From a checkpoint of a small transformer trained on Wikipedia: 16 layers.
MLP neurons of a small language model. Each row is named by its layer, matrix (gate and up: input weights; down: output weights) and neuron, and shows model dimensions 48-111. Each number is 50 + 12 x the weight over its row's rms, rounded and kept within 0 to 99. A neuron's up and down rows have the sign that makes its largest values positive.
After each neuron's rows, "fires after" lists the tokens most often just before its 100 highest values on Wikipedia text that the model never trained on; "fires before" lists the tokens most often just after its 100 highest values on Wikipedia text that the model never trained on.

L5.gate88:68 65 47 56 34 46 51 48 54 46 49 50 71 36 65 52 66 29 54 43 55 26 64 45 53 59 57 48 40 63 61 45 36 15 29 49 57 34 57 51 44 45 49 43 43 38 41 57 60 53 30 42 39 58 35 81 13 66 34 51 40 33 55 72
L5.up88:41 33 57 42 56 54 75 38 45 57 83 66 44 49 59 54 28 38 30 39 51 45 59 66 47 54 52 60 38 55 46 45 28 49 42 45 45 47 49 47 61 44 59 45 47 53 51 61 56 67 50 56 62 52 37 48 46 55 41 50 44 30 23 40
L5.down88:51 66 43 46 28 56 71 58 44 48 59 51 51 49 40 59 52 54 68 50 39 46 59 57 67 42 19 49 53 44 52 39 48 52 47 53 59 55 56 43 46 63 71 36 36 56 47 62 55 33 65 44 32 55 70 69 32 69 35 43 21 42 53 41
fires after: "0", "1", "′", " |", "4", "3"
fires before: " |", "″N", ".", " |\n", "7"

L5.gate253:48 48 36 37 44 36 61 63 51 37 33 34 31 47 40 77 44 57 42 61 45 28 39 51 52 53 47 53 60 32 50 44 38 60 41 31 55 60 44 33 49 53 58 26 61 56 57 66 48 54 73 55 43 54 32 46 28 50 51 63 59 56 35 49
L5.up253:72 15 64 33 50 54 57 56 51 64 72 46 35 49 76 39 64 59 68 55 66 41 37 64 61 56 38 56 47 36 50 53 42 46 45 44 50 30 51 28 42 62 60 25 47 33 48 44 60 54 36 51 48 74 41 38 43 69 44 55 72 53 71 39
L5.down253:51 54 52 38 56 36 61 51 39 47 20 53 45 35 29 58 56 48 53 68 33 34 44 39 51 32 48 45 54 40 35 43 32 39 48 42 31 49 63 36 56 38 77 61 52 60 48 59 51 67 43 50 35 54 45 46 46 66 56 52 46 74 49 35
fires after: "2"
fires before: "0", "2", "1"

L13.gate69:46 44 36 40 46 45 45 54 61 58 55 31 54 61 24 63 42 41 58 36 54 51 56 58 56 54 27 43 56 45 54 76 49 42 58 52 57 36 57 31 74 46 56 42 46 61 34 59 68 47 40 53 66 58 67 65 26 38 38 52 59 41 69 57
L13.up69:50 45 33 47 51 56 65 50 47 45 42 36 67 89 58 36 58 48 33 47 60 43 43 59 50 31 40 47 50 34 34 61 25 56 58 63 51 42 71 43 50 36 52 47 72 76 59 56 43 27 52 45 65 57 47 37 56 72 51 41 67 52 79 56
L13.down69:27 50 33 50 61 45 49 43 63 42 40 61 62 62 29 50 61 18 45 21 59 39 39 45 72 50 61 62 60 36 34 31 40 33 48 46 49 36 61 57 40 79 47 33 68 58 57 19 46 56 53 56 67 50 64 63 42 44 61 48 64 69 70 52
fires after: " ", "–", "1", " ("
fires before: "9"

L6.gate122:66 59 50 49 41 29 55 56 56 59 52 36 59 62 39 42 42 51 48 43 50 55 49 74 67 51 52 37 45 43 64 56 64 47 58 47 23 54 51 34 51 61 41 35 57 39 23 72 48 43 64 50 60 45 58 46 53 38 46 28 45 59 50 53
L6.up122:54 60 41 44 39 42 79 42 47 62 47 39 47 60 31 47 35 71 32 54 58 48 46 76 63 43 55 34 47 45 70 49 46 58 67 48 34 52 58 43 51 75 52 32 49 48 30 82 57 42 59 49 72 45 54 48 68 51 46 37 40 63 64 43
L6.down122:58 49 52 41 55 42 66 60 46 57 49 55 59 52 48 71 54 26 47 33 55 52 51 47 77 52 42 42 50 58 49 39 52 49 53 43 57 58 38 18 65 42 64 45 59 30 63 51 35 37 26 52 59 59 41 54 19 54 47 62 37 44 55 48
fires after: " ", "–", " (", "iac"
fires before: "9", "iller", "8"

L2.gate227:32 35 39 37 51 50 43 64 57 59 43 65 54 61 42 88 67 64 40 70 45 42 43 55 56 58 57 46 35 41 50 50 41 59 48 73 60 69 38 55 54 57 25 62 38 44 55 72 59 64 53 54 50 48 48 43 60 50 55 67 44 35 79 32
L2.up227:17 32 48 27 45 56 37 55 54 61 31 72 51 37 50 78 47 68 38 56 46 48 55 54 62 52 49 61 37 39 56 64 36 44 72 80 51 50 39 68 58 70 41 42 32 43 38 79 44 51 45 50 47 42 51 14 51 69 50 61 43 37 58 30
L2.down227:51 49 51 34 45 23 37 59 36 59 59 52 50 48 41 55 54 43 68 55 71 51 65 52 55 57 47 50 53 46 54 42 37 52 57 74 58 43 49 36 33 57 54 43 66 50 31 43 52 41 30 30 58 21 39 57 56 59 51 43 52 41 42 46
fires after: "In", " June", " October", " March", " May", " November"
fires before: "2", "1", "3"

L5.gate272:37 37 51 41 28 44 54 33 35 78 59 33 45 70 22 36 69 89 57 54 48 43 42 41 49 49 50 66 49 65 54 47 53 42 43 50 40 37 57 42 82 43 43 48 63 52 65 32 50 61 71 39 57 74 45 68 37 37 47 50 47 47 45 31
L5.up272:35 64 25 44 48 69 45 33 37 60 60 44 49 31 57 58 44 41 37 31 42 61 37 47 64 57 76 56 51 64 38 66 44 39 38 66 41 51 38 38 49 65 45 53 45 70 62 69 58 45 49 64 57 82 54 53 27 41 30 66 48 69 41 56
L5.down272:22 43 36 61 37 46 45 62 49 82 57 38 56 28 25 27 57 34 61 44 29 55 44 65 68 39 26 31 58 76 52 56 39 37 39 44 58 31 59 69 53 48 45 38 63 62 40 38 42 47 51 42 64 39 60 43 51 68 40 61 54 43 48 44
fires after: "3", "4", "5", "0", "8", "7"
fires before: "0", "3", "4", "2", "5", "1"

L13.gate283:44 30 71 54 74 37 32 47 32 47 53 41 41 74 41 58 46 12 61 35 37 48 62 67 37 41 57 32 47 25 87 31 86 28 33 45 22 40 34 55 62 54 56 51 48 56 51 50 39 54 53 57 36 37 47 56 64 48 52 48 43 53 54 52
L13.up283:59 28 53 40 56 34 51 59 49 37 51 45 54 50 52 42 38 41 65 43 50 56 52 54 77 47 41 49 41 53 49 33 78 46 50 47 34 39 52 35 42 26 61 63 60 65 46 55 45 61 28 64 60 34 38 38 52 56 63 43 57 34 47 33
L13.down283:34 60 49 44 75 49 31 41 46 62 51 47 27 41 42 49 60 45 58 67 53 46 55 33 56 29 44 58 37 70 45 56 42 19 48 52 30 63 83 56 54 30 52 59 57 71 59 28 44 59 50 50 54 62 57 82 63 58 62 55 51 72 22 35
fires after: "1", "0", " "
fires before: "4", "5", "3"

L5.gate38:41 48 30 41 63 34 63 35 54 43 44 50 45 41 64 34 38 50 48 41 53 60 48 52 83 63 53 52 38 47 50 45 50 79 46 27 51 41 44 50 57 61 47 43 52 74 45 51 44 65 32 53 68 53 22 48 64 61 51 27 66 65 35 54
L5.up38:48 38 48 30 52 30 47 33 76 35 48 38 45 39 47 57 38 73 63 54 53 58 68 51 85 34 38 40 39 42 46 49 56 59 45 41 40 65 41 73 62 32 47 49 51 63 60 72 53 69 40 36 63 38 41 48 48 62 48 53 69 64 45 37
L5.down38:39 51 63 47 58 51 40 59 65 48 47 49 51 50 60 54 65 58 68 58 49 50 54 62 66 48 32 42 60 36 48 45 66 41 42 48 43 41 47 61 20 52 52 46 33 43 55 60 71 83 49 61 70 57 52 39 43 55 51 66 46 64 34 45
fires after: " "
fires before: "–", ".", "1", "2", "0", " |"

L8.gate149:31 29 42 54 42 59 71 48 52 62 34 54 53 41 73 44 71 42 63 68 38 42 57 42 43 49 44 59 37 61 57 44 40 37 56 61 53 32 34 62 27 33 57 77 44 36 57 55 40 53 63 62 45 66 33 46 35 54 56 39 51 60 42 66
L8.up149:11 56 47 55 29 61 46 53 43 53 37 48 65 32 50 70 75 45 55 39 41 53 48 50 44 50 54 48 36 65 61 46 37 18 32 45 64 41 55 42 36 53 48 48 53 68 54 52 45 41 49 52 64 62 24 44 63 45 45 58 53 54 44 55
L8.down149:54 59 59 44 43 48 33 39 55 61 61 33 54 37 82 41 72 44 56 62 40 55 43 59 56 46 72 54 35 46 64 61 60 55 64 47 32 49 23 58 41 51 54 68 58 31 63 40 44 65 30 41 54 72 47 60 34 54 49 50 46 67 37 50
fires after: "0", "1", " ", "2", "4", "8"
fires before: " ", " −", " Conservative", " +"

L6.gate324:53 40 56 45 45 33 39 64 60 21 66 62 32 60 52 50 51 68 45 39 52 34 52 59 58 64 53 57 89 36 56 43 43 78 48 63 58 60 44 64 43 71 44 55 48 40 47 65 60 39 57 54 41 58 58 39 55 63 25 65 59 30 55 46
L6.up324:59 37 57 52 62 65 55 54 43 43 69 37 53 40 61 61 60 36 26 45 71 53 54 69 46 41 53 54 59 43 48 59 55 59 53 61 56 55 51 41 58 39 57 58 68 52 43 38 82 26 56 59 41 38 67 31 32 62 29 58 60 39 65 58
L6.down324:47 65 49 49 62 53 32 38 34 47 35 64 66 51 68 59 51 42 31 64 50 52 66 66 64 48 32 39 65 33 69 40 63 51 36 37 43 50 51 73 65 73 54 64 55 35 55 60 47 63 57 57 43 52 55 51 81 37 64 48 45 58 32 76
fires after: "9", "1", "8", "2", "0"
fires before: " ", "7", "9", "4"

L6.gate263:61 57 51 43 44 35 55 41 61 60 46 52 44 44 34 51 61 49 40 68 47 64 32 67 56 55 36 54 47 60 40 57 65 45 57 61 57 50 56 27 35 58 57 36 58 34 45 55 48 19 55 31 56 44 48 55 41 54 67 44 52 35 35 38
L6.up263:64 60 26 48 64 35 59 36 49 52 46 33 42 47 53 50 40 32 56 59 54 73 46 56 60 67 31 45 42 46 60 55 60 57 51 64 59 44 33 21 47 40 57 45 49 21 52 63 72 53 72 52 58 54 52 62 41 47 62 51 44 47 37 37
L6.down263:50 50 42 48 64 52 55 48 42 26 42 26 46 59 46 64 49 57 52 69 57 62 55 38 72 53 65 38 63 41 54 35 50 46 37 50 64 57 50 42 51 30 77 58 65 68 54 42 52 61 52 63 65 54 47 55 33 38 36 76 53 60 65 35
fires after: "2", "1", " "
fires before: "1", "2", "9", "8", "0", "=="

L2.gate361:43 35 62 45 42 46 42 49 51 41 55 49 58 56 46 61 43 60 42 45 74 53 37 59 44 41 44 29 44 53 64 45 63 22 26 38 59 33 43 35 62 52 53 57 38 35 40 35 84 46 57 52 53 50 52 48 35 59 44 59 56 43 53 43
L2.up361:69 56 57 49 69 52 75 42 62 46 72 40 32 45 46 43 46 54 52 28 50 43 53 62 37 71 32 52 40 33 52 35 39 43 45 55 62 37 61 42 60 51 62 48 26 54 50 43 52 55 53 29 47 50 56 64 21 53 55 49 43 52 29 56
L2.down361:49 34 52 64 39 39 48 66 59 44 63 62 39 59 45 30 37 51 45 60 24 59 52 50 29 62 56 40 51 70 63 58 74 44 30 29 32 49 65 39 62 48 70 54 68 67 52 62 38 49 55 30 46 42 33 50 51 61 67 63 51 48 50 42
fires after: "2", "0", "9", "1", "8"
fires before: " |", "–", "0", ":"

L7.gate12:45 39 59 46 40 53 53 53 49 48 53 53 53 51 42 44 53 38 52 57 45 53 45 52 45 50 48 47 53 46 55 51 41 59 43 74 61 53 51 60 52 68 50 53 53 49 25 50 43 52 46 34 45 69 42 51 37 60 60 48 58 46 32 62
L7.up12:60 47 61 51 51 71 48 57 49 34 77 38 59 36 70 43 59 38 56 51 52 65 62 54 35 54 63 51 65 64 54 41 46 50 55 60 55 44 43 49 45 42 47 48 72 40 56 45 59 33 46 12 63 50 37 70 24 36 23 69 54 51 60 46
L7.down12:36 65 31 36 51 33 39 37 64 62 40 57 41 45 64 59 60 41 49 39 47 50 61 54 62 38 39 42 53 47 46 58 41 51 39 60 37 56 50 51 50 69 57 37 34 55 39 27 61 50 52 47 52 57 40 38 48 57 44 70 65 44 59 49
fires after: "9", "0", "8", "6"
fires before: "6", "7", "9", "8", "5"

L5.gate360:62 56 54 42 53 49 62 56 54 51 56 66 36 48 58 50 52 62 30 34 21 56 39 45 46 57 33 48 31 65 54 42 59 62 67 35 52 70 45 58 46 30 75 37 43 60 52 74 32 65 78 63 58 53 50 62 52 78 48 58 58 70 49 61
L5.up360:47 43 47 77 66 51 39 61 42 33 48 61 30 48 63 51 48 56 35 40 22 65 41 46 56 36 69 34 31 73 49 19 65 45 55 38 50 70 62 54 47 45 53 47 61 77 41 49 40 53 83 63 42 56 41 39 55 71 43 55 49 48 56 48
L5.down360:59 69 36 37 68 38 53 38 57 35 61 49 67 37 41 23 53 66 46 31 53 50 28 55 44 51 27 44 48 56 55 51 47 63 64 57 72 60 55 36 54 40 65 68 62 71 45 31 48 61 38 34 48 66 53 59 50 51 56 40 45 47 52 59
fires after: "5", "3", "6", "9", "2", "0"
fires before: " ", "/s", " (", ","

L8.gate50:50 55 70 61 59 59 51 41 64 58 39 54 54 39 58 50 49 47 51 62 23 46 38 61 67 59 64 72 36 52 60 46 57 35 26 60 41 40 52 38 63 54 43 44 44 70 52 50 56 36 50 46 45 56 66 40 42 54 61 40 55 53 39 23
L8.up50:53 66 39 48 44 51 36 52 45 48 56 46 50 50 48 49 35 35 46 50 41 27 47 77 47 46 50 51 47 47 55 54 57 46 42 43 44 25 36 42 49 53 53 60 41 83 47 26 52 60 53 53 49 62 32 53 48 48 43 36 30 62 50 39
L8.down50:49 64 41 41 64 49 50 57 59 47 63 49 41 57 63 42 33 45 68 55 27 65 62 75 65 48 52 56 33 44 40 64 52 34 49 49 20 34 45 54 69 45 79 40 72 55 57 63 46 38 50 66 42 32 40 58 43 66 48 78 64 47 39 42
fires after: "0", "2", "5", "4", "3", "8"
fires before: "4", "3", "0", "2", "5", "1"

L13.gate182:60 58 55 65 63 50 61 55 52 35 49 45 23 71 45 38 34 47 38 52 33 50 48 42 54 58 53 70 45 48 44 63 46 46 56 64 65 69 48 28 51 70 51 57 50 64 27 72 46 22 53 45 33 53 50 48 47 51 54 45 53 52 54 51
L13.up182:33 56 60 30 32 49 43 41 45 61 45 60 49 20 32 64 62 47 48 45 78 52 56 53 58 30 52 46 56 44 49 66 58 54 50 57 51 30 20 34 47 39 66 66 66 35 28 49 66 61 53 48 44 48 39 67 38 46 33 62 60 47 43 42
L13.down182:50 41 65 50 49 33 35 61 35 46 75 57 51 38 56 58 44 21 68 55 49 51 39 48 69 52 46 59 48 56 69 42 59 61 58 27 75 54 63 31 46 66 46 47 58 45 54 50 39 40 70 60 45 49 51 41 26 50 57 65 69 61 64 36
fires after: " ", "–", "-"
fires before: "9", "8"

L12.gate364:67 51 53 39 50 68 31 54 27 59 51 49 73 72 48 47 47 47 51 64 53 73 57 69 57 56 61 59 64 44 48 53 49 34 29 62 60 53 56 61 42 38 39 46 74 52 46 52 62 46 30 59 48 43 49 24 32 41 59 52 60 39 74 48
L12.up364:41 48 55 52 56 43 42 35 43 46 55 64 46 49 46 56 34 51 60 42 78 27 41 62 40 40 48 43 35 35 66 62 40 76 41 63 51 36 69 50 37 54 44 44 39 43 45 36 60 52 58 39 66 42 29 51 34 38 49 59 37 57 50 52
L12.down364:51 39 66 62 55 50 42 50 33 56 72 41 39 32 61 74 47 39 61 54 53 45 48 70 50 42 47 63 42 41 52 35 65 13 51 50 58 61 39 34 35 53 57 40 71 61 46 58 43 39 46 48 27 53 38 57 29 44 53 58 48 40 61 45
fires after: "1", " is", " was", " as", ",", "9"
fires before: "8", "9", " American", " ancient", " by"

L12.gate109:51 35 72 48 63 48 65 50 62 40 50 45 48 46 56 47 45 42 32 46 49 49 56 48 59 47 55 58 47 48 35 64 54 51 62 55 78 68 33 53 62 70 33 55 31 23 46 36 57 51 44 25 51 55 61 41 18 46 45 68 52 49 71 54
L12.up109:61 52 73 36 53 53 47 44 49 59 39 57 46 53 65 58 41 56 33 59 38 55 62 49 60 58 53 71 60 58 40 51 69 49 44 38 68 32 50 33 57 40 50 25 61 37 36 58 51 51 62 22 38 64 59 33 22 66 42 50 62 40 74 47
L12.down109:51 53 42 61 32 31 42 44 42 76 50 50 58 53 46 43 58 46 54 54 75 43 49 37 68 56 43 49 41 57 52 21 49 42 71 71 57 51 56 60 56 44 19 46 66 28 47 54 37 59 42 41 62 61 59 36 53 41 43 70 27 44 61 41
fires after: "1", " "
fires before: "7", "8", "9"

L7.gate350:61 35 69 59 73 81 68 64 52 63 38 30 31 39 56 28 43 48 54 45 41 54 62 72 49 49 48 59 61 57 39 43 44 46 68 30 60 52 58 61 35 46 62 42 42 56 73 53 46 51 34 55 46 58 53 61 67 60 63 40 67 32 68 58
L7.up350:53 32 43 62 21 27 47 38 51 58 56 50 45 67 43 50 50 41 54 51 45 26 51 35 78 58 53 51 48 77 39 53 53 34 27 34 35 37 59 40 63 52 48 48 45 58 49 65 33 54 64 58 41 57 26 39 44 52 69 62 49 49 59 55
L7.down350:55 55 53 43 51 33 58 35 63 43 52 34 57 48 41 44 32 70 43 50 33 23 59 47 63 80 31 36 49 46 64 74 55 40 57 58 26 37 48 57 53 40 63 31 56 43 59 37 44 67 62 20 58 46 41 58 54 79 53 46 27 55 45 56
fires after: "2", "3", "4", "0", "9", "5"
fires before: "0", ",", "3", "4", "1", "5"

L2.gate271:41 47 33 37 63 44 16 39 52 62 47 49 41 46 23 62 59 44 36 40 26 48 48 69 68 24 57 51 31 27 67 46 57 73 45 40 47 54 46 84 59 56 32 34 49 57 41 50 66 45 66 65 51 39 54 56 40 58 45 69 71 64 48 57
L2.up271:55 61 51 43 47 60 39 62 47 46 49 59 38 61 46 33 47 48 41 60 40 43 24 47 58 53 58 44 55 34 49 41 51 69 55 70 48 24 44 47 53 57 42 55 49 55 39 57 67 70 64 52 44 45 60 46 24 52 40 53 66 46 59 44
L2.down271:36 69 47 51 21 40 36 69 57 59 49 58 45 30 45 59 50 55 53 51 44 53 49 57 51 55 38 48 66 38 53 53 51 48 52 45 54 35 47 29 35 48 47 56 46 61 58 60 46 46 55 64 52 43 58 73 35 41 72 30 42 66 54 31
fires after: ",", "In", " In", "2"
fires before: "1", "2", " "

L12.gate119:50 45 28 55 59 39 62 64 49 45 21 53 50 43 66 57 57 51 62 34 50 52 42 65 43 52 36 63 56 44 53 26 63 59 45 65 51 50 43 36 53 80 58 39 52 53 52 37 72 42 57 55 57 50 37 62 57 46 49 85 48 56 51 61
L12.up119:77 59 33 48 57 54 30 42 41 58 52 64 54 54 55 52 54 37 63 57 50 65 40 33 68 33 48 44 57 47 54 51 38 43 73 45 45 62 58 40 42 55 49 44 58 37 66 58 43 49 42 55 43 44 51 52 34 53 57 48 64 51 53 58
L12.down119:38 51 34 56 21 26 55 39 27 57 41 55 62 63 38 51 47 46 57 42 64 56 44 51 73 37 51 57 33 45 70 71 59 53 63 50 62 40 42 47 44 37 42 49 47 67 45 63 43 36 36 50 68 69 38 39 39 84 52 42 74 48 42 54
fires after: "–", "==", "-", " ", " was"
fires before: "9", "==\n"

L6.gate114:50 35 50 60 71 71 46 54 67 53 47 53 36 47 46 39 26 30 40 32 44 57 49 50 44 25 42 68 75 57 38 42 42 46 44 54 53 58 66 73 44 72 42 62 49 48 44 64 52 62 73 41 33 45 50 45 58 48 48 72 50 49 57 48
L6.up114:46 64 42 39 56 35 37 68 54 64 46 69 38 62 66 34 47 45 25 33 50 37 49 59 45 49 56 53 55 38 52 53 56 52 45 48 74 49 58 38 64 55 29 76 58 81 30 70 44 59 29 56 40 55 31 22 38 44 45 34 54 72 64 46
L6.down114:37 60 56 44 53 51 58 47 50 46 35 57 58 45 57 50 52 73 40 36 50 59 46 28 40 39 45 50 68 67 38 68 40 68 40 49 37 33 61 51 56 62 38 36 59 63 43 77 57 39 73 66 80 63 48 42 45 47 46 53 50 59 38 39
fires after: "9", " ", "0"
fires before: "0", "5", "6", "1", "3"

L12.gate212:38 34 48 46 49 73 63 50 39 38 25 31 42 64 41 43 58 42 37 52 42 49 49 65 69 34 57 57 35 59 39 35 37 64 69 52 40 48 57 33 43 55 51 67 45 26 48 64 47 33 49 41 56 40 66 61 18 37 52 36 42 54 56 36
L12.up212:72 51 52 44 41 36 53 74 50 53 73 53 63 45 35 40 50 48 53 30 54 52 52 44 57 38 43 45 45 57 55 60 43 39 47 72 43 42 26 44 41 55 41 52 69 54 42 52 38 44 59 39 56 47 56 59 34 36 62 51 48 33 66 59
L12.down212:54 55 41 55 50 61 63 19 55 37 43 41 35 56 75 39 50 43 56 53 38 65 60 36 50 54 41 56 54 48 44 31 56 55 36 70 54 36 35 62 54 62 36 35 74 65 39 35 39 42 59 37 49 38 46 48 35 55 51 50 62 54 39 67
fires after: " ", " ("
fires before: "0", "9"

L8.gate328:56 48 62 45 50 49 45 35 67 47 34 58 54 52 52 51 38 46 73 57 20 40 54 59 61 59 37 48 67 66 52 73 36 34 61 61 30 31 37 34 44 76 64 60 34 50 69 50 51 45 65 46 67 50 36 51 51 52 52 43 36 65 43 34
L8.up328:45 48 54 32 59 53 27 59 55 55 51 55 33 43 25 27 57 58 47 48 40 38 53 59 32 64 51 52 37 50 41 53 54 52 43 23 57 66 51 53 76 26 67 58 39 44 56 47 42 49 55 42 53 51 36 72 41 70 71 63 61 57 41 61
L8.down328:45 47 29 35 38 56 46 68 37 39 58 36 44 51 41 54 59 65 58 44 45 53 62 53 53 62 59 44 66 49 44 54 40 58 61 53 37 43 69 50 43 51 33 62 63 73 45 37 63 56 57 43 61 64 23 57 51 60 33 46 54 59 40 79
fires after: "0", "3", "5", "2", "4"
fires before: "0", "4", "5", "1", "3", "2"

L8.gate90:46 55 28 48 51 33 62 50 61 39 60 66 38 50 44 54 51 50 49 22 53 29 53 48 45 40 63 67 43 39 60 54 49 38 58 45 45 52 45 47 53 70 46 49 44 50 47 72 60 58 59 60 58 48 54 53 64 61 52 41 54 64 80 53
L8.up90:34 75 46 49 42 68 65 59 58 39 70 39 39 40 48 47 68 45 31 47 52 57 26 28 32 37 44 50 30 55 79 52 29 26 56 55 68 48 28 39 49 47 58 55 56 72 54 58 57 31 51 44 40 43 45 61 48 53 57 43 58 70 62 43
L8.down90:56 65 54 53 37 40 57 47 29 39 65 40 54 24 52 54 62 51 49 54 49 48 56 36 51 40 59 45 52 45 54 55 55 41 45 55 56 66 43 26 66 31 58 50 62 68 23 50 50 46 52 44 36 58 52 60 56 54 67 44 81 51 50 30
fires after: "0", "4", "5", "1", "6", "7"
fires before: " (", ")", ")\n", " ", "^{", ")\n\n"

L9.gate371:67 43 59 47 24 57 38 39 32 73 72 56 36 47 60 64 40 44 61 49 43 56 61 39 52 40 57 35 38 74 51 38 41 39 43 37 37 59 27 45 61 53 66 44 39 48 76 45 73 50 32 55 62 61 54 67 59 58 45 75 54 59 40 46
L9.up371:61 50 53 51 51 37 35 61 40 54 34 70 63 48 52 51 45 50 49 67 59 33 48 48 81 51 59 64 51 30 52 38 53 49 50 62 61 53 62 65 29 41 47 62 34 44 52 60 64 50 71 41 48 37 48 55 33 44 56 47 48 41 62 62
L9.down371:51 49 57 43 39 36 53 46 57 61 66 57 41 54 61 37 40 75 67 59 50 55 53 50 54 37 35 44 39 53 36 48 38 57 52 57 44 57 82 40 42 47 62 27 42 78 45 63 56 47 36 46 45 41 56 67 48 40 46 50 47 51 45 52
fires after: " |", "′", "4", "1", " "
fires before: " |", " |\n", "9", "°W", "″N", "″E"

L2.gate318:43 44 42 53 65 48 48 45 34 40 41 41 56 39 36 37 74 62 59 59 54 56 05 54 68 47 68 39 54 50 57 46 30 61 40 52 31 45 63 74 55 52 48 37 57 51 38 54 51 71 37 60 38 57 48 47 40 49 62 59 54 65 49 58
L2.up318:38 52 60 53 61 46 46 38 51 37 60 56 56 61 25 40 37 41 78 59 30 50 36 51 63 50 56 34 49 54 55 37 47 35 26 40 42 34 50 67 57 42 51 38 60 57 52 44 38 64 73 54 45 16 47 32 45 43 56 38 38 56 30 64
L2.down318:46 46 55 21 53 31 30 46 63 61 51 72 22 66 52 52 52 26 62 50 58 54 57 50 67 60 59 45 62 59 34 65 61 37 55 52 43 65 44 66 37 57 62 49 69 39 53 52 52 60 53 65 59 53 68 50 41 53 58 50 43 39 69 43
fires after: " in", "In", "6", " In", " from", "8"
fires before: " ", ","

L2.gate0:44 60 44 41 64 36 53 42 70 46 65 48 50 50 58 50 51 60 43 57 70 53 46 38 25 70 31 52 49 39 70 51 65 37 52 39 56 70 50 41 49 41 59 48 47 45 47 17 53 21 60 65 58 31 20 38 57 54 66 46 55 45 66 50
L2.up0:60 51 30 30 61 44 43 43 45 64 56 65 59 37 58 61 49 68 54 45 44 53 49 48 21 53 45 59 47 54 55 56 59 31 43 50 70 63 50 50 66 45 60 59 27 70 63 26 37 17 57 56 56 26 43 45 74 53 43 41 54 52 74 27
L2.down0:56 45 52 43 47 49 94 55 55 55 61 44 53 55 38 58 39 54 55 61 45 38 42 55 52 57 61 62 69 63 65 76 51 39 33 36 39 46 56 65 56 56 31 53 44 43 48 31 20 52 51 62 26 19 62 56 62 41 68 49 49 43 23 30
fires after: " |\n", "%", " %", " ", " Length", "."
fires before: "|", "|---|---|---|---|---|\n"

L6.gate165:40 36 25 51 38 55 50 72 60 37 55 31 57 73 55 37 54 50 52 53 80 50 34 39 60 47 20 73 54 54 49 33 45 34 48 48 55 32 56 52 53 62 36 75 64 34 55 41 53 59 49 43 47 45 32 74 37 40 42 34 41 44 43 76
L6.up165:60 24 31 66 62 53 62 32 60 30 42 48 65 58 50 44 52 49 66 51 47 59 37 44 52 44 50 59 66 49 54 31 45 52 58 56 61 29 49 52 39 54 48 46 31 47 37 52 47 36 49 50 59 54 36 60 58 49 66 51 56 47 49 50
L6.down165:37 49 39 58 36 52 65 49 29 44 34 61 46 57 74 68 45 24 43 46 55 73 34 47 74 76 45 45 44 46 42 56 28 66 55 58 69 29 54 34 52 58 39 39 47 56 51 38 64 59 53 34 43 42 50 50 50 60 31 41 58 41 56 59
fires after: " ", "–"
fires before: " |", ";", "."